Part of a small language model's weights.
Size: 6 heads of 128, vocabulary 50257.
Training: a variant of Adam for these matrices, 1289M tokens, 4918 steps.
MLP neurons of a small language model. Each row is named by its layer, matrix (up: input weights) and neuron, and shows model dimensions 128-255. Each number is 128 + 32 x the weight over its row's rms, rounded and kept within 0 to 255.
A block is one neuron, or neurons of one layer that tend to fire together. After each block is what it responds to, as a language model described it from the Wikipedia text at the highest values.

L3.up873 [123 100 128 125 105 137 140 152  70 174 133 152 106 111  82  62 127 140 130  99 104 151 162 134 160  97  92 128 119 143  74  68 123 115 136 108 117 118 159 115 146  87 123 154 109 156 145 115 123 115 137 144 126 111 103 148 171 134 119 141 196 115 128 166 117 127 178 111 109 118 168 125 183 121 115  31 122 176  69 162 137 100  76 141 116 156 209 130 110 145 106 127 143 167  85 110 102  87 171  93 169 198 120  92 121 130 124  79 159 163 152 122 160 120 116 125 136 130 137 137 116 109 152 125 143 117 126 140]
Description: Separators and units right after a digit inside numbers, dates, times, scores and ranges, such as 50,000, 10:15, 1050-1300, 10/10.

L3.up713 [100 199 121  83 119 186 143 130 156 179 185 165  96  61 179 112 115 165 132  83 140 175 118 110 120  91 151 103 175 144 116  98 121 125  95 124 143 172 171 111  94  95 135 109 116 131 144 153 112 114 193 192 165 151 133 134 131  97 118 135 153 130 164 134  76  71 114  66 147 146 114 140 121 214 157  66 110 111 180 131  73 119 118 129  94 143 128 118 141 139 148  95 166  88 139 113 125 114 149 113 116  85 130 124 134 149 132 166 146 146 134 143  96 148 101 141 125 174 144  90 144  90 146  96 149  62  91 148]
Description: Fires on the article "an", often merged with a preceding word (is an, with an, to an, as an), plus occasional sentence-initial It.

L4.up18 [134 109 142 136 102 132 125 137 119 151 114 119 152  99 192 122 103 127 143 179 207 147 131  86  80 160 141  86 126 162 112  64 175 174 132  73 129 138  96 141 129 123 143 135 164 142 160 144 138 152 108 106 160 202  72  83 122 145 156 124 119 154 104  90 134 125 106 151 123 134 177 132 162 126 138 134 182 150  91 155 121 149 108 118 158  95 114 141 109 162 113 156 132 121 112 108 131 186  86 125 100 161 119  70 111 117 145  93 102 150 122 116 114 119 135 158 106 149 112 126 166  76 102 128 148 104  99  87]
L4.up293 [130 132  97 125  92 191  92  88 107 212  81 118  94  64 159 124 107 145 172 105 129 112 133  82 116  75 186 163 156  82 117 105 126 116  44 108  99 125 136 110 142 170 129  75 139 142 104 163 125 168 159 121 147 154  81  95 151 148 140 191 125 164 132 117  92 152  95 133  64 136 125 216 117 155 160 115 129 112 140 176  89  96 146 125 121 143 136 175 100 142 149  85 130 100  70  53 112 131 130  97 126 130  78 133 157 160 102 125 177 112  79 141 115 164  84 164  77 171 212 143 121 119 140 110 190 109 164 118]
L4.up644 [121 182 125 139 149 146 131 129 155 131 147 124 189 173 132 161 110 186 122  79 204  77 113 129 137 176 119 143 123 170 157 102 110 101 117 117 162 142  73 126 161 197  65  68 180 128  74 105 173  88 204 142 161 137 129 122 159 128 126 145  86 133 137 176  53  78  70 177 148 142 122 201 123 115 116 183 165 109 152 110  71 130 172 159 106  69 159 137 144 123 159  87 147  98 121 131 112 133 151 115 131 163 135 137  81 128 152 115 127 154 150 123 165 104 169 159 143 151  94 139 110 173 119  59 156 160 111 143]
L4.up1038 [160 191 186 139 148 140 146 171 109 143 108 118 110 146 152 129  62  98 133 121 121 129 162 138 144 103 102 131  50 122 106 109 151 111 208 138 189 113 144 137  76  78 151 107 121 135 114 141  86 112 134 130  98 193 120 134 113 113 100 176 102 104 123 184 104 112  79 144 162 144 148 144 178 136  85 131 147 163  58 140 158 111 140 155 130  85 170 169  32 133  90 100 117  94  87 136 117 129 125 100 115 118 144 117 119 156 159 105  91 173 116 141 151 121 113  74 127 155 110  89 106  96 153 130 110  95 157  75]
L4.up1438 [167 117 168 119 100 155 128 143 170 165  94 101 124 164 183 114 124 136 115 138  91 123  99 114 142 123  98  94 114 108 147  90 124 116  91 116 160 123 170  79 115 142 122 138 105 119 114 163 167 105 205 137 161 190  75 170 152  86 171 101  85 104 134 191  99 111  88 128 148 133 113 170 152  92 143  74 218  84 162 129 108  76 114 126  81  89 151 116 131 129 152  89 117 132 120 136 119  95 117 111  90 156 187 121 137 192 103 143 146 112 116 144  98 204 120 129 102 128 137 126 160 111 115  83 155 176 159 116]
L4.up1450 [168 132 136 167  66 141 141  88 191 167 129 131 149 149 162 109 111 150 153  98 148  99 100  84 105 148 152 110  80  96 136  79 114  87  94 101 117 124 140 137 101 160 127 133  78 148 178 112 140 158 104 174 194 125  81 110 152 119 218 104 130 123 166 125  87  96  89 188 127 104 124 165 149  96 136 143 184 137 107 140  84 128 144 101 108  62 110 145 127  79 102  99 113 102  90 125 116 147 109  63  44 140 152 129  95 152 175 103 105  57 112 143 131 149  99 125 123 142 171 104 123 118 174 136 160 137 206 157]
L4.up1766 [145 159 190 160  93 188 103 135 157 114  99 117 125  50 141 146 155 103 115  98 152 158 123 121 158 180 112 142  90 142 145 104  90  90 138 113 126  99 123 153 189 151 132  98 168 125 115 172 103 150 136 125 159 141 166 109 124 162  92 208 143  99 130 127 160  78 103 139 113 148 121 136  79 113 126 135 178 136 158 129  61  93 135 121 104 141 115 137  54 146  84 120 171  91 113 153 134 124 163 107 106  86 173 128 146 120 109  83 149 148 183 149 146 149 104 114 115 145  85 191 117 107  97 114 140  99 109 180]
L4.up1892 [113 133 147 132 142 133 147 110 130 137 112 157 155  95 149 171 104 126 160  98 146 154 163  89 106 144  83 131 108 133 139 127  59 115 143  95 182 103 119 121 114 198  95 120 132 163 122 152 114 128 140 136 129 204  86  74 137  95 163 112 115 111 132 144 131 115 114  87 104 141  91 123 179 170 150 138 125  93 113 132 138 154  99  70 144  88 157 104 139 105 171 126 114  77 191 105 132 134 130 134  74 181 154 124  92 149 158  88  43  89 159 180 171 138 121 107 102 169  90 105 116  89 128  65 178 203 182  66]
Description: Start of a descriptive attribute or component phrase in technical or physical descriptions, e.g. five-speed, 3000 hp, with a new, had a.

L2.up189 [113 119 160 200 133 130 153 110 144 120  94 181 138  99 139 154  96 130 126 134  98 124  94  73 121 124 107 146 167 102 114 122 161 105 140  94  93 129 160  95  72 100  84 120  99 162 141 153 122 183 101 141  89 114 109 154 157 178 183 172 129 123 159 126 136 138  86 165 136 116 125 157 186 102 161  69 180 150 147 127  92 118 137 174 161 133 174 158 122  99 137 192 144 172 197 157 114 149 108 182 140 122 152  98 119 114  98 106 134 116 131 107 160 104 147 154 123 147 126 171 130 141 111 113 109 125 142  82]
L2.up443 [ 86 155 129 146  84 112 138 130 187 140 128 164 132 185 125  66 110 103 116 154 128 125 108  73 178 147 161 129 103 121 110 101 114  84 116  94  94 182 153 100 107  64 145  95  80 162  95  84 163  89 169 127 151 154 105 180 135 180 221 170 144  98 165 151  72 153 114 152 144 120 103 141 164  80 190 130  89  78 177 133 129 124 118 112  31 166 106 135 101  66 143 116 134 139  94 118 105 120 146 137  98 136 131 197 152 145  83  91 121  78  96 121 170 235  73 112 141 116 105 172 110  65 127  70 102 121 181 112]
L2.up813 [123  66 126 100 122 159 166  81 130  65 111 112  93 167 141 136  74 149 141 133  88  89 166  98 134 100 132 134 120  90 128  88 101  72 163  89  72 109 172 118  57 171 104 122 119 120  99 133 143 122 178 137 127 114 119  96 171 172 161 107 176 144 147 124 148 142  96 177 102  91 133  94 144 142 117 100 161 174 117  98 115 151 131  95 108 150 124 134 134 157 158 103 148 136  94 116 117 160 134 184 155 133 164 119 168 126  91  74 126  93 117  97 145 118 102  76 100 178 168 111 133  84 105 114 163 144 167  73]
L2.up1028 [126 148 113 103 113 156 122 129 150 148 109  63 138 170 120  85  47 160 149 153 133  49 130  63  85 115 155 123 109 126 147  25 116 122 157 100  99  91 141  87 112 142 146 112  71 170 149 110 123 113 126 122 126 148  43  84 136 126 158 116 141 143 166 143 120 151  83 109  70  66 105 179  85  99 211 116 143 128 134  91 133 124 123 123 101 110 159 132 103 106 171 128 140 140 146 112 122 105 149 155  42 170 184 101 174  99 100  73 104 104 126  97 168 152 166  97 104 181 135 143 113 128 123 126 190 133 134  72]
L2.up1638 [125 150 203 179 157 142 167 136 156 111 124 141  79  84 131  89 108 161 191 112 135 103 156 100 116  73  92  95  83 135 116  89 134  98 156 124  99 119 125 104 121 163  91  87 100 132 123 104 107  67 142 137 123 128  64  87 236 116 152 122  67  68 102 140 109 168  65 152 135 183 102  80 140 112 134  81 136 123 153 146 115  89 163 144 103 104 149 120  84 137 186 137 155 146 138 118 159 127 171 179 124 150 164 122 172 138  93  36 113 136 147 163 137 159 195 165 127  96 126 141 160 124 154 117 121 160 167  68]
L2.up2619 [124 186 156 173  98 143 170 114 177 126 102 124 150 113 136 110 100 170 125 135  79  88  98 125 132 119 135 138  58  67  82 112 138  73 174 120 127  83 155 115 104 145 141  85  69 172 136 102 146 115 162 147 168 150 103 131 181 135 192  81 124 116 115 108 162 151 130 159 151  81 153 158 106  85 177 101  93 139 140 138  91 117 118 132  88 166 134 123 104 124  94 118 145 139  85 161 141 156 130 186  54 150 161 129 182 106  73 134 134 151 116 125 156 128 174 176  71 168 136 127  93  94 106 122 169 126 146 118]
L2.up2789 [124 145 186  82 164 153 144 138 106 108  60  96 175 121 118  57 104 177 152 167 137 112 133 118  82 130 139 122  93  93 106  97 137 163 103 118  84 109 166 104  85 173  91 111  46 143 142 111 140 120 194 161 117 200  96 108 163 162 185 114 153 108 111 142 133 147  95 148 121 128 154 144  71  96 176 134 140 182 168 123 109  90 145 146  99 154 154 143  26 150 164 136 129  97  79 173 144 124 158 107  27 121 210  96 181 152  86 163 117 153 111  89 117 141 178 178 104 122 141 115 125 110  99 161 179  92 108  94]
L2.up2885 [128 149  90 138 122  97 155 152 119  79 108 148 146 133 119 133 134 172 159 146 121  94 108  31 112 133 104 124 136 135  67 120  75 173 132  98 110  97 100 148 116 122 128  99 111 134 107 100 125 155 135 179 136 158 173 128  88 131 122  87  82 111 101 127 142 159 129 149 121 111 134 150 145 136 161  62 101 153 137 195 124 176 110 130  97 121 125  73 154 181 168 168 149 108 142 115 100 116 124 160  81 133 168 117 164 143  97 133 108 139 148 117 159 169 187 136 147  90 190 120 121 103 109 129 172  96 131  43]
Description: Nouns and adjectives naming parts, shapes, colors or surfaces in physical descriptions of buildings, birds, heraldry and objects, such as crown, relief, column, curved.

L4.up248 [121 196 166 143 102 123 152 161 155  99 140 118 120 143 140 120 144 145  90 142 103 127  90 142 123 138 113 127 146 143 126  96 144 116  69 122  64 145 172 172  94 120 134 150 137 166 156 119 150  59 124 144 209 140 179 107 149  90  95 149  84 140 143 100 135 116 124 102 141  99 143 155 117 135  69 166  90 107  85 168 177 121 101  97 138 143 125 154  97 200 101  98  97  96  56 120 147 107 108 130 157 117 112  97 112 181 150 133 179 186  73 152 126  93 111 108 108 122 108 158 114 134  99 118  76 145  96 140]
L4.up335 [132 163 134 156  81 112 136 122 150  36 127 144 236 113 148  95 126 161 169 155 160 155 157 146 163 174 162 106  94 127 113 102 173  80 118  78 148 147 141 142 136 127 148 123 130  62 168 124 144 135 165 176 136 122 101 134 153  76 137  81 176 102 179  89 153  98 129  92 116  61 135 151  39 163 148  94  67 164 138 193 113 172 117 198  86  46 139 159 154 139 139 156 146 170 107 148 203  98 112  92 168 103 168  76 114 109  80 127 131 110  96 127 156 132 148 150 116 168 202 125 128  62  88 108 148  93 181 177]
L4.up367 [106 179 147 125 110 126 134 143 121 164  55 104 147 139 135 111 126 151 149 162 153 134 147 183 103 196 108 164 163 149  92 125 137  76 146  90 203  84 135 115 173 130 132  87 129 175 149 120 136  88 102 100  86 152 147  92 135 161 145  81  62  80 164 142 116 119 169  53 131 162  99 159  94 171 120 139  58 114 136 177 129 143 126 151 181 215  69 135 161 117 144  55 101 102 144 142 141 168 193  98 161 104 147 157 153 169  61  99 135 214 106 100 159 128 150 164 142 114 137  96 166 139  71 133 130 115 178 149]
L4.up523 [142 159 104 203 127 111 121  62 143 108 147 105 112  54 138 174 117 148 127 100 110  48 159 153 120 102 150 132  88  92 180 125 150 104 136 145  91 109 127 222 110 126 145 122  96 182 116 147 168 134 157 172 150  89 113 128 138  93  75 154 138 164 142 127 121 143 146 129 167 133  89 161 156 150 142  72 128 100 159 103  69  94 135 198 116 168  79 169 131 151 171 101 136 149  58 108 171 172 175 171 157 137 113 127 124  72 125 139 165 136  71 133 152 122 113  84 114 100 160 136 143 113 107 128 126 137 177 120]
L4.up2118 [123 155 120  97 142 126 104 134 134 138 120 130 170 139  75 141  86 158 209 107 153 114 121 117 126 133 206  94 127 139 122 119 171 194 106 132  77  90 153  98 137 149 124 119  89 144 135 108 151 118 204 187 126  86  87  94 124  69 139 210 134 130 122 108  85 133  88 106 187 133 102 110 119 125  88  65 115 137 132 112 155 117 101 150 113 131 131 118 108 114 152 130 135 158 106 114 114 172 164  33 129 107 112 127 106 190 156  84 255 192 142 148 169 149 133 151  87  88 153 126 127 124 101 125 110 174 149 120]
L4.up2151 [129 118  88 145 110 108 148 186 107 167 178 120 104 124  85 101 127 122 116 127 121 141 165 114 172 129 147 108 101 133  67 107  82 130 135 143 110 131 137 127  91 208  99 139  97 133 116 171 151 147 172 121 197 114 152 124 183 108 142 100 110 155 171 129 100 132 165  62  68  90 197 131 157 121 131 116 107 142 144 124 124  87 119 151 113  86 108 159 134 157 115 115 175 115 142 161 146 158  98 122 140 147 175 132 117 128 110  60 149 141 165 151 122 159 107 134 168 149 108 118 128 136  74 108 103 120 154 178]
L4.up2492 [142 172 134 119 106 207 131 120 151 107 102 114 145 107 111 109 102 174 196  85 143 101 130 126 146 119 134 135 136 144 106  83 141  73 140 106 169 116 142 126 150 103 123  47  41 137 148 127 163 156 117 147 114 141 137 122 150 145 134 144 193 148 144 151 148 102 152 132  84  73 114 155 157 158  68 103 122 150 130 146 106 148 130 150  81 203 134 127 101 118 107 174 146  91  60 118 154 100 123 112 163 147 146  58 126 176  97  91 127 132  90 115 144 128 149 151 132  76 153 113  80 114  80 101 146  80 109 174]
L4.up2737 [ 75 180 149  89 152 151 147 182  88  95 123 117 121 104 105 135 123  95 146 102 133 155 224  94 128  99 164 157 103 147  74 145 165 114  95  84 142 121 184  81 148  94 145 138  89 150 136  82 164 101 111 139 185 110  48 116 144  95 217 103 161 147 126 138 132  83 154 114 112  82 123 113 129 139 115 147 146  40  95 110 119 208 101 120 115 176 150 129  72 117 128 101  73 128  42 126 107 133 134 149  88 162 129 115 101 150 112  94 144 115  79 112 173 158 105 118  83 138 145  82 141  64 165  94 169 145 145 192]
Description: Tokens directly after a number, mostly ordinal suffixes (21st, 82nd, 14th) and separators like commas, dashes and decimal points.

L2.up627 [ 84 168 144  95 102 124 116 121 147 149 149 104 129 107 131 101 132 100 147 130 156 140 135 152  88 133 152 148 130 131 125 149 138 154  72 115 105 145 147 163  88 125 124 160 143 141 174 145 145 154  92 125 110 147 150  51 115  83 143 163  85 123 159 126  96 109 127 171  83 111 136 110 189 150 142 149 115 105 135 172 107 149 126 152 111 135 149 170  69 177 161 169 120 107 156 130  84 120 117 134 183 146 152  65 150 159 115 129 181 101 107 125 157 108  86 186 136 126 196 134 195 135 102  90 128 154 152 187]
L2.up850 [116 147 146  98 153 180 130 115  62 157 157 104 174 105 119 113 159 153 163 156 143 150 153 110 111 170 112 201 133 153 133 139 126 100 133 124 142 147 144  28 163  95  99 153 133 139 152 135 125 189 155 137 144  86 133 103 125 136 126 150  99 138 118 184 131 137  93 138 130 154  98 131 113 129 134 141  94 151  90 169 154 154  59 195 121 137 135 168  89 124 167 122 127 107 196 149 123 138 144 133 126 110 152 184 148 110 108  89 131 122  68 112 159 109 120 182 104 174 171  87 142 134 103  87 157 153 137 161]
L2.up1285 [122 135 148 104 128 167 124 128 101 171 163 140 120 120 135 156 161 134 117  80 169  87  97 113 133 108  89 124 136 130  91 113 123  93 129 119 114 119 123 102 121 170 108 158 155 125 149 144  88 148 141 161 182 119  93  94  84 103 210 109 177 107 139 192 140 101 138 111  95 160 182 140 153 101 184 121  82  58  95 124 176 141 126 145  97 121 164 127  99 183 206 140 138  80 151  70 113 100  74 107 139 152 131 114 153  87 107 109 165 152 104 142 153 167 134 185 163 118 110 172 161  89  91 105 152 125 145  95]
L2.up1612 [105 133 135 143 122 167 140 117 151  92  50 110 112 123 173 113  96 110 168 149 186  83 187 131 104 145 151 194  74 126 145 117 133  78 110 124  73 154 146  71  94 118 110 104 109  84 122 138 109 146 114 131 134 125  88 108 118 131 196 182 142 160 142 145 106 118 112 124 124 156 163 147 153 120  97 104  84  85  88 170 125 141 128 107 115 134 157 155 128 105 148  86  72 136 182 112 155  89  79 181 155 159 160 178 127 144 138 119 133 155 144 151 159 118 126 144  95  91 216  89  99 157 112 130 131  81  92  99]
L2.up2065 [108 144 184  77  68 104 161 100 149  85 151 162 139 124 125 132 191 156 133 128 132 149  51 148 134 172 131  97 153 137 156  88  40 118 114 108 146 194 151 113 104  98 132  66 168 162 103 112  87  79 134 126 121 200 132  83  74  59 145 171 107  49 168 119 140 142 113 113 113 169 140 220 184 119 125 112  96 133  93 179 105 107  54  62 127 184 107 117  86  89 118 126 105 127 170 173 139 177  98 146 121 123 147 150 107 150 107 157 107 162 124 135 177  79 108 132 116 183  97 199 147 114  74  75 131  86 135 106]
L2.up2737 [ 89 146 160 133 165 174 145 159  83 115 147  92 136 102 106 127 160 167 136  80 175 129 105 105 147 109 123 153 124 148 184 165 105  88 154 114 129 155 122 122  82  64  91 116 166  82 105  73 128 174  66 129 136 111  89 107 118  96  97 135 153 119 172 152  96 138 108 151 147 116  79 181 146 172 164 160 164 129 145 182 128 103 181 191 112  90  64 135 123 164 191 131 114 126 178 115  49 179 100 125 145 194 154 133 135 123  99 120  96 106 113 100 152 171 157 155  87 160 116 136 194 158 174  55 185 127 139 105]
L2.up3029 [ 74 145 119  83 154 171 104 107  68 104 119  85 134 120 128  63 122 129 152 105 157 136  84  87  90 197 149 130  99 143 130 143  94 141 174 102  98 173 136 169 117 153 132 108 118 109  69 121 158  97 133 174 146 122 120  89 164  96 138 133 149 138 116 143 140 142 226 132  99 140  96 167 119 179 155 110 223 110 123 105 131 108 202 134  78 133 121 130 109 134 130 120  95 117 112 148 120  95 128 161 142 123 138 144 126 107 121 176 124 149 182 151 132 123  87 155 114 143 142 152 169 129 140 108 135 126 131  64]
L2.up3047 [129 106 119 147 140 139 123 162 150  78 108 101 144 123 182 118 162 147 156 138 117 108 166 152 100 157 130 134  93 143 157 122  82 115 112 107 114 116 126 123 133 203  80 141 137  86  80 139 147 162 183 137 129 140  58  84 147  82 120 144 125 121 144 142 143 104 183 109  99 133 123 148 160 149 137 129 139  71  96 110 138 144 108 166  87 104 178 183  78  96 198 154 155 114 146 121  91  92  68 103 161 167 173 153 101  96 146  95 141 127 110 108 108 118  98 143 126 147 160 111 175 139 133  63 127 122 106 142]
Description: Fires on the token right after a person's name or surname, such as an appositive comma, a verb or a possessive: "Ogden, an", "Pandove made his", "Madonna's".

L2.up120 [ 71 136 125 160 107 129 144 145 102 154 113  77  81 130  95 112 102 154 155 196 169 122 142  88 125  68 132 129 134 125 166  99  54 109 136  99  75 165 209 117 111 137 131 137  84 129 147 158 124 178 116 137 175 108  43 102 184 103 144 138  98 137 134 148 110 110 149 105 129  98 146 160  83 134 173 171 159 108 128 168 140 136 145 177 144 133 110 120 105 158 212 117 150 189 143 109 113  87 134 119 136  97 141  85 141 117 124 133 112 153 131 165 139  65  93 117 102 140 137  91 120 180 110 203 101 111 156 190]
L2.up645 [125 148 131 150 137 118 127 117 102 125 107 101 131  64  95 114 142 157 138  89 170  77 165 135 120 127 106 171 119  96  71 118 125  64  82 134  59  83 137 141 124 123  75 138  53 167 115 177 133 151 106 120 123 135 127 151 174  80 115 137 161 145 101 169  63  82 135 118 105 140 170 109 207  91 133 101 122  96 148  92  70 143 136 146 133 178 121 117 120 110 101 142 109 137 166 115 124 134  93 134 160 181 137  77 150 136 110 153 152 119 148 127 156 163 215 161 104 125 189 144 125 100  98  69 136 123 141 123]
L2.up1227 [ 92 201 141 122 175 212 113 110  63 178 116 141 121 136 117 135  92 146 179  94 108 158 108  82 166 111 115  84  98 138 104 114 143  67 126 132 136  96 162 100 156 115 135 203  76 132 199 171 142 162  75 150 117 100 128 120 207 117 142 122 101 128 105 178 111  87  79 117 100 144  95 134 171 170 188 141 148  92 114 160 116  79  93 255 118  92 103 161 108 135 165 119 178 154 123  75 169  93  78 123 114 130 155 111 154 152  83  62 226 153 111 166 133 142 109 144 115 148 198 130 105  97 150 147 167 116 118 136]
L2.up1293 [133 195 103 135 122 133  98 154  97 160 104 129 129  90  36 112 167 122 144 143 207 155 157  49 205  78 113  77 109 122 111  98 143 151 100  78  74  57 179 117 132 130 133 213 129 134 113  42 170  86  92 153 174 133 131 154 169 114 143 138 127 106 183  95 120 136 111 167 135 136 146 106 101 108  97  43 164  87  80 150 125 118 158 124  83 170 134 115 154 117 196 200 143 175  70 137 161 124 121 176 105  83 118 113 143 175 102 102 159  84 173 118 179 100 184 108 134  80 150 143 123 165 121 177 122 101 147 125]
L2.up1512 [113 176 167 214 133 111 155 142 105 129 136 130  80 160 120 162 139 162 146 142 138 150 171 121 103  79 101  82 118 102 145 154 141 133 136 148  89  95 144  99  59 116  86 176 153 129 142 109 127 163 137 175 147  45 138 145 139 105 138 116 124 139 152 179  92  83 126 122 125 140 140  68 142 126 105 145 102 114 164 106 110 108 115 136 182 168 125  90 177  65 148 110 124 127 177 109 136 106 131  86 129 133 191 115 125 142  62  54 138  90  98 115 137  96 156 121  85  98 137  91 126 115  97 102 126 149 115 161]
L2.up1816 [117 120 114 151 101 125 104 137  57 127 105 114 121 172  98  95 136 148 148 131 157 124 175 101 181 110 114 133  91 107 128  86 107 104 122 138 100 146 147 120 123  82  94 111  95 170 147 160 138 153 133 140 155  96 107 161 214 112 186  96 150 115 115 134  88 121 190  96 128  81 118 145 116 135 160 101 100 127  90 154 159  81 128 178 144 142 130 124 139  31 168  87  94 165 138 123 173 102 171  89 121 159 111  58 146 127 116  59 139 177  85 115 153  81 181 190  95 108 138 133 152 164  53 181 175 119 147 152]
L2.up2263 [101 181  96  71  91  89 110 150 151 121 110  75 144 122 137  98 112 135 127 125 169  72 160 105  71 167 102 134  68 153 136 125 110  79  93 121  91  73 120 130 157 163 168 161 136 181  83 132 149 192 147 131 117  91 124 160 171 105 113  93 187 186 152 210 109  87 158 140 120 155 174 127 173 145 165 122 160 105 170 118 134 149  54 160  49 155 178 123 107 111 119  26 161 117 154 164 140 137 135  84 137 148 189 103 178 101  63 143 165 143 120 120 180 161 114 125  99 154 124 154 127 159 111  59 136 113 110 128]
L2.up2941 [ 79 128 123 128 130  98 100 128 137 158 118  95 154 135  54 121 121 163 130 119 152 109 132  93 127 135 130  18  99 127 139 118  90 114 191 118 146 112 120 148 111 132 125 130  90 162  76 140 133  79 153 110 187 145 149 142 173 135 117 144  60 118 117 123 114  85 148  75 113 109 159 155  94 175 128 125 120 184 146 135 153  44  84 154 135 125 136 186 127  74 110 142 125 144 163 108 105 122 222 170  89 184 116 123 171 126  78 140 149 135 102 121 132 113 113 122  63 111 150 150 131 181 110  98 149 136 157 136]
Description: The token right after a number: thousands commas, score dashes, decimal points, units, ordinal suffixes and month names, as in 75,000, 64–61, 24 January.

L4.up1410 [130 138 118 155 157 176 107 142 153 119  94 158 104 134  96 173 141 117 223 132 132  96  87 134 159 126  99 147  91 106 183  69 115 131  53 103 116  88 144  97 112 103 111 148 112 151  90 103 134 154 167 122 156 122 111 148  55 129  47 137 175 145 124 194 118  88 106 182 171  74 104 156 172 120  96 134 146 141 188 139  86 136 103 153 162 121 142 151 120 145 199  91 139  92 168 100 108 129 175 113 103 170 161 113 158 123  86 108 132 128 103 140 148 119  84 167  87  73 173 115 108 125 115 105  61  53 102  54]
L4.up1517 [ 72 121 148 126 154 150 138 151 138 174 139 122  86 143 100 154 100 141 122 124 160 168 129 139 172  53 128 101  95 160 157 159 140  95 100  84 139 142 127  81  89  90 112 185 153  96  98 100 175 136 133 192 136 156 133 113 181 108 140  70 149 126 170 128  91 103 123 132 163 149 118 192 132 151 100 122  92  90 159 122  60  81  66 131 145 120  82 126 118 143 181  83 161 118 158 131 135 191 147  97 186 137 124 111 181 142 139 155  84 130  83 143 154 163 104 142  83 122 162 110 133  84 106  85 165 141 140 139]
L4.up1520 [ 81  79 147  91 136 136 165 120 140 116 107 136 137 125 101 125  84 144  93  89 154 190  91 153 166  83 171 119 143 173 156 131 138 121  47 112 124 129 131 130  89 102 139 121 179 116 115 119 174 139 143 168 186 130 108 111 164 101  97 106 108 139 138 164  89 146  75 140 186 150 147 150 156 117 120 117 104 130 150 142  56 121 127  90 107  81  66  90 166 135 168 110 157 113 120  71 147 170 117 122 136 120 123 104 143 156 104 116 128 156  65  99 138 109 118 156  78 174 140  95 163 146 114 116 133 124 165 128]
L4.up1592 [142  86 134 168  89 178 165 106  96 133  74 136 159 119 115 130 153 116 155 115 121 134 148 103 161 106 106 121 161 162  94  90 108 105 152 121 130 102 141 116 102 104 106 133 111 181 134 162 156 151 194 132  89 101 103  90 102 154  92 181 126 171 141 182 126  71 133 174 115  93 121 163 207 127 111  93 115  37 137 175  82 129 171 171  71  62 126 154  86 159 168 135 177 146 159 112 163  86  87 107 102 164  93 111 160 135  88 142 140 108 114 131 111  60  89 125 137 142 180 126 116 174 131 115 157  77 203  89]
L4.up1771 [ 91 118 114 163 104 101 129 154 186 111 142 122 102 141  81 185 144 148  92 187 158 153 192 128  94  95  84  92 168  97 111  88 111 100 135 112  68 144 136  86 162 153 105 141  92 135 104 100 163 112 150 165 221  94 136 148  82  77 148 192 147 112 122 161 113 102 172 135 142 166  63 150 122 177  56 162 164 102 161 132 114 169  97 135  81  96  97 153  94  98 170 129 138 134 148 107 127 133 101 117 121 137 118 138  86 174 124 112  91 101  91 166 159 129  53 163 152 153 116 164 113  97 110 129  86 137  79  95]
L4.up2490 [119 135 153 140 134 136 162 120 156  83 111 111 119 144 228 168 127 130 136  95 134 168 148 144  84  94 142 122 139  78 114 113 206 127  55 157  43 123 144 121 115 119 147 146  89 123 140 136 140 148 146 138 139 132 117 186 133  74 107 121 144  90 142 131 138 118 106  86 168 146  93 120  90 171  80 142 184 181 144 129  99 149  99 135 115  91 104 176  91 106 106 140 131 106 161 118 159  91 138 132 101  90 104 113 108 136  94 132 154 100  94  96 145 150 113 137 135 124 156 120 111 105 133 123 179 126 110  81]
L4.up2547 [119 151 167 106 123 144 151 148 120 104  95 120 120 124  77 131 141  97 136 172 140 162 122 188 152 122 111 144 189 132 118 150 127 115 106 139  92  47 108 155 103 144 130 132 186 162 124 155 132 156 149 144 129 128 134 100 148 139  85 134 125 173 106 125  94  84 154 167  89 165 118 104  95 118  69 108 147 135 146 176 149 141 147 135 119 172  99 137  96 135 121 102 166 128 143 156 161 105 164 111  96 140 147  98 196 145 147 103 132  51 136  98 120 112  81 164  81 204 173 110 174 126 102 107 148 109 144 113]
L4.up3019 [120  62 180 121 154 172 147 112 134 140  97 201 114 173  72 165 111 116 175 135 138 157 150 130 160 178 137 109 143 121 136 118 119 134 117 158  31 111 163 117 153 137 123 114  98 169 130 122 160 107 105 117 124 170 135 146 169  85 124 176 119 121 115 116 148  66 139 109 168  91  97 156 153 162  77 141 175  92 137 163 105 129 152 186 137 141 128 124 148 156 199 104 150 101 133 100 154 120  88 120 127 172 116 120 119 112 147 142 203 110 114 108 154 147 137 180 138  86 155 149 134  71 134 168 144 166 125  90]
Description: Fires on a capital H that starts a name or word (H|ell, H|ervé, H|absburg) and on the article an before a noun.

L3.up1073 [138 131  65  93  63 177 145 153 175 170 130 154 158 163 152 157  88  97 139 128 147 158 174  73  75 116 136 114 175 175 164 175  56 146 143  97 123 116 168 110 125 187 100 111 140 160 112 110 141 106 119 146 179 133 156  99 107 124 165 125 103 119 145 157 122  79 106 124 114 102 142 149  96 142 143 159 141 123 141 165 106 138 114  75  53 154 107 134 128 141 109 125 131 118  89 145 151 112 107  94 103 198 113 146  85 120 129  85  76 124 206 168 201 129 106 121 166 180 111  85  43  94 164  68 155 150 132  90]
Description: Tokens that continue a model code, specification or table row after a number or letter, such as the C of C-C, V of V6, and | between table cells.